Weights of a small GPT-style language model, trained from scratch on English Wikipedia: learned positions, capped logits.
MLP neurons of a small language model. Each row is named by its layer, matrix (down: output weights) and neuron, and shows model dimensions 192-255. Each number is 200 + 30 x the weight over its row's rms, rounded and kept within 0 to 999.
A block is one neuron, or neurons of one layer that tend to fire together. After each block is what it responds to, as a language model described it from the Wikipedia text at the highest values.

L11.down108,143,179,232,196,189,211,198,177,211,186,209,190,176,221,206,149,212,203,178,202,223,192,184,219,165,219,207,243,200,162,144,223,229,223,199,200,157,192,190,192,205,237,171,245,229,164,116,242,147,198,196,234,198,150,144,236,249,274,223,141,187,197,236,202
L11.down129,217,208,264,179,238,217,219,219,196,239,151,247,245,170,162,248,172,199,190,189,206,216,171,153,172,190,214,268,180,223,149,162,120,217,220,201,173,203,204,210,187,212,213,217,186,207,254,145,240,242,186,163,219,160,198,195,211,194,229,201,151,254,243,172
L11.down158,173,236,170,232,222,151,145,178,232,187,224,173,168,195,245,219,171,167,227,211,226,223,190,202,171,207,180,183,162,183,180,235,146,187,244,203,258,197,224,221,194,145,197,190,183,210,213,171,210,192,236,199,183,166,183,163,223,233,205,208,161,228,194,210
L11.down202,194,188,142,203,186,155,196,181,214,202,213,160,175,200,182,224,154,213,226,233,186,211,204,196,236,213,232,165,161,177,245,186,154,179,186,190,235,233,161,143,204,200,159,213,185,185,184,227,188,212,203,185,201,253,216,153,196,183,189,222,238,171,186,207
L11.down583,167,263,178,198,180,213,189,171,264,210,220,180,165,184,227,193,155,231,182,182,234,206,172,223,209,230,165,213,213,232,169,180,198,211,194,161,239,175,199,197,236,171,211,200,225,194,270,167,250,167,217,177,197,210,202,286,215,247,154,207,206,157,273,186
L11.down600,189,249,186,190,211,193,182,194,182,213,184,200,213,188,195,215,190,209,249,229,186,230,216,218,230,219,267,230,176,218,161,243,182,174,193,210,202,189,179,211,147,140,225,198,184,241,217,211,228,188,204,174,235,211,230,166,222,129,230,239,218,182,192,208
L11.down620,156,231,236,237,199,182,198,253,233,209,195,213,178,184,204,218,214,155,235,246,177,222,193,214,151,239,165,190,160,211,201,200,138,169,251,208,244,170,213,212,205,204,162,200,236,187,220,192,207,187,190,184,171,201,204,204,202,206,220,213,240,158,193,222
L11.down964,181,211,209,197,182,155,206,204,188,175,200,192,192,233,233,201,190,220,188,151,186,210,237,213,192,233,240,196,214,206,199,198,203,183,189,213,256,194,182,176,223,225,224,175,199,193,209,179,206,170,238,229,209,195,257,204,183,207,171,222,239,205,142,188
Responds to: Name-completing word pieces

L11.down1,162,215,249,204,240,149,175,160,249,194,254,181,211,180,194,147,174,179,152,191,175,261,264,203,255,218,181,253,227,231,222,186,216,219,160,178,174,181,171,211,194,216,185,198,188,178,241,208,212,223,183,215,225,233,173,181,211,198,129,232,180,271,184,235
L11.down20,287,222,228,196,232,270,215,205,147,217,185,225,236,190,145,217,172,235,161,171,132,168,196,158,235,176,189,208,223,169,214,130,165,147,178,229,208,185,180,190,221,160,250,184,148,163,181,224,220,240,243,182,235,206,211,236,160,224,242,165,229,227,291,195
L11.down256,231,206,256,219,238,206,177,212,182,234,200,145,188,205,222,196,197,202,221,191,233,174,186,112,216,172,277,174,168,210,184,174,279,239,169,201,264,272,193,228,222,178,202,207,239,206,217,194,230,201,222,212,255,216,178,218,192,255,193,157,157,235,241,220
L11.down445,200,202,226,207,194,209,221,246,213,192,224,214,179,215,232,195,146,180,205,183,180,174,226,186,208,187,161,169,235,222,193,178,238,246,191,184,142,219,167,180,141,247,205,274,185,160,203,164,232,209,229,190,263,197,163,183,229,267,193,143,152,228,197,156
L11.down531,197,216,178,181,242,219,201,150,240,216,218,200,157,204,241,150,215,185,212,222,199,226,184,227,191,183,164,160,168,225,188,202,206,255,257,222,260,185,171,161,214,203,200,168,202,186,243,170,147,205,190,178,212,223,235,248,178,246,213,165,121,202,188,197
L11.down744,146,238,196,157,179,181,160,200,204,229,250,200,152,214,178,200,243,201,200,176,263,221,154,196,185,203,181,216,238,222,167,190,200,216,178,172,217,183,227,196,178,156,151,204,203,142,206,219,237,162,188,174,207,206,187,211,155,209,228,209,112,136,215,215
L11.down989,165,192,140,188,217,125,190,205,211,201,182,189,205,250,180,192,238,202,251,190,217,215,201,182,210,218,229,212,237,211,220,246,228,185,233,154,195,216,200,171,206,170,159,225,185,202,196,166,169,199,226,120,185,256,190,209,220,240,208,176,166,149,180,172
L11.down1001,108,156,267,208,212,154,186,137,183,180,204,199,173,203,174,225,204,177,207,214,198,232,163,157,214,187,147,241,178,243,185,162,221,185,260,214,184,214,204,191,227,217,180,131,166,160,235,279,214,266,184,199,190,209,227,163,174,256,188,212,218,240,233,197
Responds to: Predicate slot and table separators

L8.down104,230,212,171,211,176,169,177,134,160,222,190,248,189,220,214,198,160,242,252,225,206,206,207,186,167,213,197,226,191,161,217,216,206,217,212,194,279,189,178,161,198,181,189,158,222,205,198,129,168,220,191,250,116,220,186,168,160,294,230,194,233,220,196,204
L8.down165,168,204,228,184,264,231,229,206,202,170,217,199,195,171,223,179,190,198,215,209,219,193,220,245,192,192,188,169,208,231,157,232,113,242,192,201,242,207,247,190,206,234,188,178,196,212,215,192,157,178,170,147,214,172,184,153,138,193,205,216,244,216,190,262
Responds to: Acronym middle letters

L11.down137,139,204,230,144,183,198,189,132,186,264,169,234,228,214,242,221,158,198,199,231,207,218,224,216,212,210,172,227,146,124,237,214,159,210,208,213,219,190,205,241,214,171,160,202,222,210,181,222,214,222,203,171,203,231,205,233,238,150,168,211,227,220,245,179
L11.down300,153,204,243,192,208,219,229,235,230,201,158,223,231,227,239,198,191,192,235,167,181,214,247,245,169,233,178,182,208,194,190,161,200,231,195,201,228,232,222,224,209,161,172,162,217,227,208,187,198,203,198,186,214,172,236,207,214,153,156,162,208,187,202,186
L11.down525,231,190,241,178,199,191,151,184,139,223,214,232,253,220,206,179,196,239,217,167,191,211,199,241,204,233,215,225,211,129,216,227,170,194,176,196,202,151,166,183,224,176,220,207,139,183,197,225,248,140,263,175,205,163,195,155,195,208,153,250,195,205,280,183
L11.down551,246,186,264,224,222,207,204,243,229,166,203,244,144,228,211,164,217,174,221,202,194,240,287,194,195,227,201,189,207,175,202,183,136,198,139,173,212,178,180,153,259,166,167,192,162,242,233,176,191,222,199,239,173,179,245,201,183,227,198,196,263,193,206,218
L11.down605,160,213,217,215,204,155,237,209,215,172,209,166,158,213,200,262,197,212,223,270,197,193,177,222,191,216,160,169,188,165,196,196,227,188,198,123,190,271,254,180,230,151,191,197,152,187,179,147,193,210,175,185,258,182,176,166,270,154,206,182,130,229,230,161
L11.down765,200,175,230,197,166,191,226,262,252,240,245,222,211,195,197,237,210,192,206,246,164,206,146,203,196,216,156,134,241,220,201,239,166,159,170,211,206,222,214,165,213,210,198,247,203,230,194,220,153,231,196,251,255,161,240,196,193,153,156,209,267,183,213,168
L11.down844,181,181,219,152,188,178,183,202,180,215,242,180,176,187,217,189,241,199,232,203,226,192,206,188,215,185,131,161,167,223,231,233,267,226,187,187,189,140,148,199,268,226,203,205,201,145,213,203,237,178,262,156,212,195,210,251,206,174,177,213,211,209,209,213
L11.down905,198,225,174,129,250,211,196,268,193,224,178,206,145,210,219,226,222,200,230,154,182,205,157,224,159,221,169,192,240,187,160,238,196,237,241,197,199,181,200,225,221,198,236,190,173,217,201,218,223,172,221,172,194,141,238,190,196,235,201,219,196,197,199,188
Responds to: Word-initial capital N

L8.down788,138,239,243,210,218,186,182,231,230,192,236,138,184,265,236,200,200,211,204,230,244,235,196,247,193,189,185,254,154,186,199,261,211,200,214,208,212,195,176,208,199,218,238,195,237,175,170,246,217,163,202,172,205,148,166,193,196,196,232,200,159,183,188,167
L8.down904,183,179,218,219,224,167,265,205,177,222,177,208,195,196,250,195,194,206,187,127,190,216,212,208,198,211,225,211,252,209,205,195,180,171,232,203,225,223,231,225,142,221,191,208,205,188,158,179,210,196,228,161,142,191,192,165,225,223,219,217,243,199,236,203
Responds to: Copular "be" and adverbs

L11.down25,164,212,188,188,158,243,242,198,191,233,184,241,176,179,172,150,202,221,251,180,197,238,238,196,193,258,159,214,182,206,198,163,184,228,235,259,239,174,201,177,177,215,189,166,199,206,219,141,219,240,191,186,209,202,258,174,206,244,202,219,225,197,193,236
L11.down114,214,193,225,159,231,196,161,182,196,210,206,204,210,178,181,195,211,212,233,157,213,269,166,210,244,191,254,243,171,243,211,249,172,233,205,225,159,133,178,187,198,215,209,179,198,167,195,196,210,213,168,184,210,220,139,160,165,231,219,216,206,199,180,241
L11.down121,225,206,244,190,210,142,221,178,221,216,159,237,222,143,232,188,228,217,212,149,200,220,199,223,219,209,198,227,172,206,178,207,162,215,210,196,199,196,170,198,182,221,267,201,204,271,234,234,212,229,252,209,247,238,164,202,156,194,171,211,262,242,189,206
L11.down596,194,192,213,135,222,218,186,199,183,170,189,215,182,197,160,220,178,186,226,153,217,234,173,153,210,175,198,261,200,221,179,160,161,158,240,260,218,149,238,183,164,167,154,99,187,143,196,219,181,156,218,202,164,156,237,236,198,253,190,201,230,238,211,201
L11.down862,134,161,205,177,133,189,186,173,213,207,183,207,125,208,235,242,184,243,163,172,205,225,205,200,185,204,160,151,234,204,209,222,127,231,203,232,277,174,196,265,205,212,192,176,194,171,254,186,171,202,146,165,202,240,257,185,187,194,179,244,169,205,169,180
L11.down868,266,200,234,206,129,209,224,171,121,194,213,252,186,208,197,188,221,156,221,207,188,211,175,214,205,252,221,252,148,232,231,236,145,221,176,235,192,203,235,208,179,222,188,141,172,184,157,181,159,194,177,216,225,216,208,197,202,224,256,183,243,218,260,186
L11.down919,195,197,202,206,205,237,183,201,222,199,251,181,197,253,134,192,258,201,264,182,191,184,151,250,189,273,202,191,162,221,180,250,172,186,164,204,197,196,176,218,153,172,239,161,211,198,215,219,195,228,230,223,217,221,197,186,157,162,225,207,151,173,192,220
L11.down946,194,206,190,241,212,213,206,227,158,212,207,253,215,196,161,282,127,198,219,153,238,208,172,198,219,176,206,196,145,215,206,226,160,216,209,208,111,259,179,222,154,155,234,175,177,205,198,204,199,208,209,160,151,195,201,188,191,236,210,177,203,224,202,237
Responds to: Name-completing final pieces

L8.down223,260,182,215,240,165,200,217,197,107,225,230,191,255,256,193,168,188,194,179,192,194,165,209,147,208,198,195,203,175,200,174,208,172,201,226,176,195,220,203,174,184,199,208,197,183,208,223,235,219,175,200,221,222,217,226,149,211,187,166,221,261,186,215,216
L8.down665,223,188,179,182,221,185,215,180,155,164,205,178,233,200,215,164,170,239,208,127,192,181,179,170,230,205,214,198,185,203,225,256,135,198,239,184,214,169,185,254,192,210,233,232,197,186,251,211,190,182,185,184,197,181,147,121,181,213,190,250,173,210,260,226
Responds to: Mid-number digit pieces

L7.down381,228,246,184,185,262,173,241,174,207,220,178,206,247,187,212,253,176,197,155,175,229,204,252,214,186,157,163,287,188,256,181,231,157,191,155,235,221,151,212,255,188,191,266,155,214,232,193,164,205,184,202,169,229,169,195,220,271,170,242,217,175,240,214,220
L7.down839,229,187,186,207,228,237,183,221,243,164,205,175,258,201,199,177,154,200,199,146,188,196,241,178,234,198,177,179,232,216,181,211,162,185,228,127,189,208,196,215,232,161,222,244,186,222,204,242,225,197,169,258,178,155,200,192,271,192,200,218,159,175,241,201
L7.down892,224,193,146,160,127,165,197,183,207,212,201,211,225,190,175,202,212,195,226,171,222,171,146,134,176,196,220,236,226,173,198,261,211,176,235,209,234,234,212,199,171,201,184,223,234,200,162,162,191,228,212,196,148,250,181,193,130,156,201,182,186,161,209,211
L7.down927,229,177,133,173,216,139,209,194,210,154,187,203,167,147,179,164,197,244,180,108,217,152,245,138,219,232,248,207,222,176,243,198,214,173,222,216,198,207,159,258,181,221,213,199,221,220,284,243,174,227,159,205,217,152,196,123,227,175,210,153,186,196,178,160
Responds to: Measurement units after numbers

L8.down472,237,185,168,208,204,203,222,208,204,205,227,167,223,249,192,202,250,183,223,181,246,106,184,202,185,206,193,247,161,175,144,211,208,195,211,191,161,172,192,231,208,128,189,250,213,192,218,236,170,211,203,227,219,177,203,259,216,205,216,233,195,184,168,192
L8.down512,211,218,208,229,240,179,228,210,214,179,206,191,177,222,160,260,203,248,192,139,181,138,160,190,188,227,182,213,208,214,170,204,173,223,248,217,199,186,219,238,220,169,247,160,159,226,186,184,182,246,235,202,190,191,194,206,179,194,166,191,171,186,192,214
Responds to: Degree words before evaluations

L11.down275,215,236,204,189,206,181,148,208,190,189,204,204,156,159,209,219,201,179,216,233,242,206,217,192,197,201,198,198,211,178,232,169,210,206,258,260,173,153,189,179,186,216,240,203,197,209,220,223,261,160,186,197,176,219,175,200,237,200,213,163,199,219,266,184
L11.down594,219,200,162,180,182,210,201,235,170,163,186,260,195,215,183,262,191,225,226,239,198,183,217,189,187,263,199,168,181,200,228,202,224,196,220,221,178,245,182,194,217,184,167,242,228,240,228,142,176,208,212,181,201,214,218,218,199,143,144,205,170,178,223,195
L11.down630,177,161,145,183,265,235,193,249,192,219,168,151,173,218,211,173,216,215,154,233,187,226,246,203,150,189,172,171,199,173,231,148,206,227,254,176,271,215,214,217,265,156,218,205,173,262,164,176,190,206,170,199,205,184,224,238,220,162,187,184,254,134,193,191
L11.down743,217,180,191,227,203,202,239,266,172,196,183,196,196,174,189,190,217,236,263,198,202,194,191,180,202,195,207,167,173,219,197,183,193,203,236,216,184,244,208,189,180,182,165,189,264,233,208,196,213,179,184,194,241,188,221,223,169,204,147,246,207,213,198,142
L11.down854,237,220,202,211,150,242,191,124,234,180,170,182,212,168,170,199,202,225,219,206,185,217,190,232,180,256,186,205,278,203,169,213,276,154,231,239,201,204,232,224,262,216,111,159,235,185,201,248,155,185,233,231,179,215,231,200,169,166,247,184,219,196,176,178
L11.down898,184,208,197,162,235,274,241,247,178,181,224,194,220,169,177,255,220,174,203,227,142,127,188,149,248,197,170,214,205,216,182,225,171,182,201,185,192,199,176,218,166,184,164,258,224,178,215,215,178,180,183,203,266,203,225,208,176,208,215,239,180,252,277,201
L11.down921,210,202,182,218,241,177,218,187,209,161,198,199,219,185,206,227,192,175,207,197,257,176,227,207,163,230,195,219,218,189,191,196,202,250,195,225,222,225,191,172,218,201,200,200,188,134,144,224,212,123,265,136,211,229,265,165,195,216,189,145,206,194,221,194
L11.down950,236,182,225,248,163,212,192,199,218,198,153,152,223,206,192,156,164,207,237,189,254,202,200,206,207,171,205,184,186,199,195,202,156,205,205,195,193,253,170,278,155,228,243,190,194,212,211,193,190,191,215,239,183,231,230,169,177,156,264,208,225,223,250,221
Responds to: Capital-letter word starts

L7.down555,206,186,139,169,195,183,179,206,273,125,211,228,227,227,198,194,246,212,195,180,193,178,260,160,200,181,246,248,209,167,179,179,206,245,244,223,161,234,187,159,212,198,220,199,210,192,265,97,215,157,202,177,200,193,228,172,166,160,226,204,190,243,154,191
L7.down564,187,181,251,177,180,191,191,233,173,198,180,205,193,208,229,213,172,172,223,189,190,196,230,217,181,159,262,213,206,208,154,210,206,224,263,233,174,211,203,194,208,198,214,156,215,277,225,214,230,146,189,203,219,214,233,175,168,189,263,221,230,191,147,218
L7.down778,221,173,202,222,262,268,221,202,188,185,174,198,239,157,196,212,190,179,220,230,249,257,208,210,143,112,177,208,164,235,214,163,152,191,206,192,197,187,231,217,207,198,217,230,236,218,256,154,186,177,210,168,190,211,239,184,191,220,199,196,217,222,197,207
L7.down983,151,202,212,168,179,191,191,185,188,232,210,162,207,162,218,205,201,202,173,196,173,194,178,177,253,190,169,212,215,219,212,197,216,135,178,192,240,162,215,221,243,184,183,164,219,269,206,218,199,212,194,202,234,186,144,218,184,262,154,189,245,218,195,211
Responds to: Adverb or verb after auxiliary

L7.down125,224,221,186,153,191,185,219,187,189,169,191,194,181,257,185,171,218,167,166,215,207,221,244,230,182,145,95,191,234,225,227,159,163,227,212,188,140,190,228,148,218,180,198,171,181,229,228,154,193,210,221,240,237,230,198,202,170,198,147,191,239,237,161,164
L7.down405,213,157,198,152,179,175,200,214,236,194,142,177,180,222,194,263,151,186,211,208,222,220,246,129,179,213,184,206,201,215,215,200,182,254,190,194,181,259,267,271,153,231,216,160,181,146,217,208,197,242,202,144,204,206,206,222,199,201,227,229,221,275,250,260
L7.down636,163,243,228,230,198,168,210,174,257,201,196,207,219,215,247,255,207,235,212,261,217,214,251,204,202,163,210,206,179,219,175,186,215,239,174,220,220,202,186,189,162,182,190,182,182,179,221,150,173,221,199,181,203,186,228,179,249,218,207,192,218,228,177,195
L7.down845,289,200,191,180,204,260,143,232,212,201,163,235,184,174,264,233,204,139,147,250,209,205,203,151,193,192,200,203,226,184,234,215,209,263,215,209,222,199,172,201,181,201,161,260,209,203,253,198,236,220,203,168,231,211,216,184,257,198,176,260,248,173,185,181
Responds to: Word-initial H fragment

L8.down663,246,189,187,168,211,191,188,234,205,202,216,201,197,217,209,166,188,194,209,159,237,199,226,195,152,211,174,234,150,177,187,246,158,230,200,216,233,171,224,220,199,181,265,188,233,218,244,145,220,209,228,224,222,135,185,162,180,217,193,187,255,152,182,208
L8.down670,178,225,212,201,142,187,221,226,194,194,220,204,147,217,173,181,190,195,163,164,210,201,183,184,215,201,232,188,205,194,218,174,172,209,189,245,194,210,212,219,148,205,220,157,174,194,209,215,290,196,167,249,174,188,198,248,230,211,210,210,239,206,214,210
Responds to: Split word-initial m

L7.down21,184,182,172,230,215,171,234,221,225,206,194,172,187,243,236,231,160,176,213,140,172,264,209,213,231,241,170,221,231,227,217,220,215,232,225,174,203,115,217,179,150,194,197,190,189,199,205,179,216,217,232,188,241,191,233,240,172,190,191,187,168,234,208,188
L7.down141,122,191,223,166,171,194,200,194,173,208,238,173,243,161,186,225,189,219,236,225,161,203,235,189,215,186,245,195,168,210,192,152,164,201,245,237,222,214,244,212,232,154,206,156,235,159,198,169,210,212,201,207,257,206,133,182,199,242,157,216,235,166,155,192
L7.down369,216,212,199,186,148,182,218,219,201,213,198,219,239,219,170,264,178,225,195,175,221,220,225,210,198,185,216,157,201,189,172,219,255,213,227,202,164,187,184,214,247,233,164,181,206,187,132,186,197,167,221,206,205,227,133,183,189,196,210,168,176,218,223,205
L7.down629,180,234,242,188,196,177,197,184,115,206,217,209,200,150,182,180,220,185,180,175,158,237,223,265,197,200,171,224,210,247,212,161,157,168,140,161,177,170,231,247,216,233,199,177,171,192,178,192,186,183,211,188,229,175,196,201,216,245,247,251,151,211,232,189
Responds to: Mid-word name fragments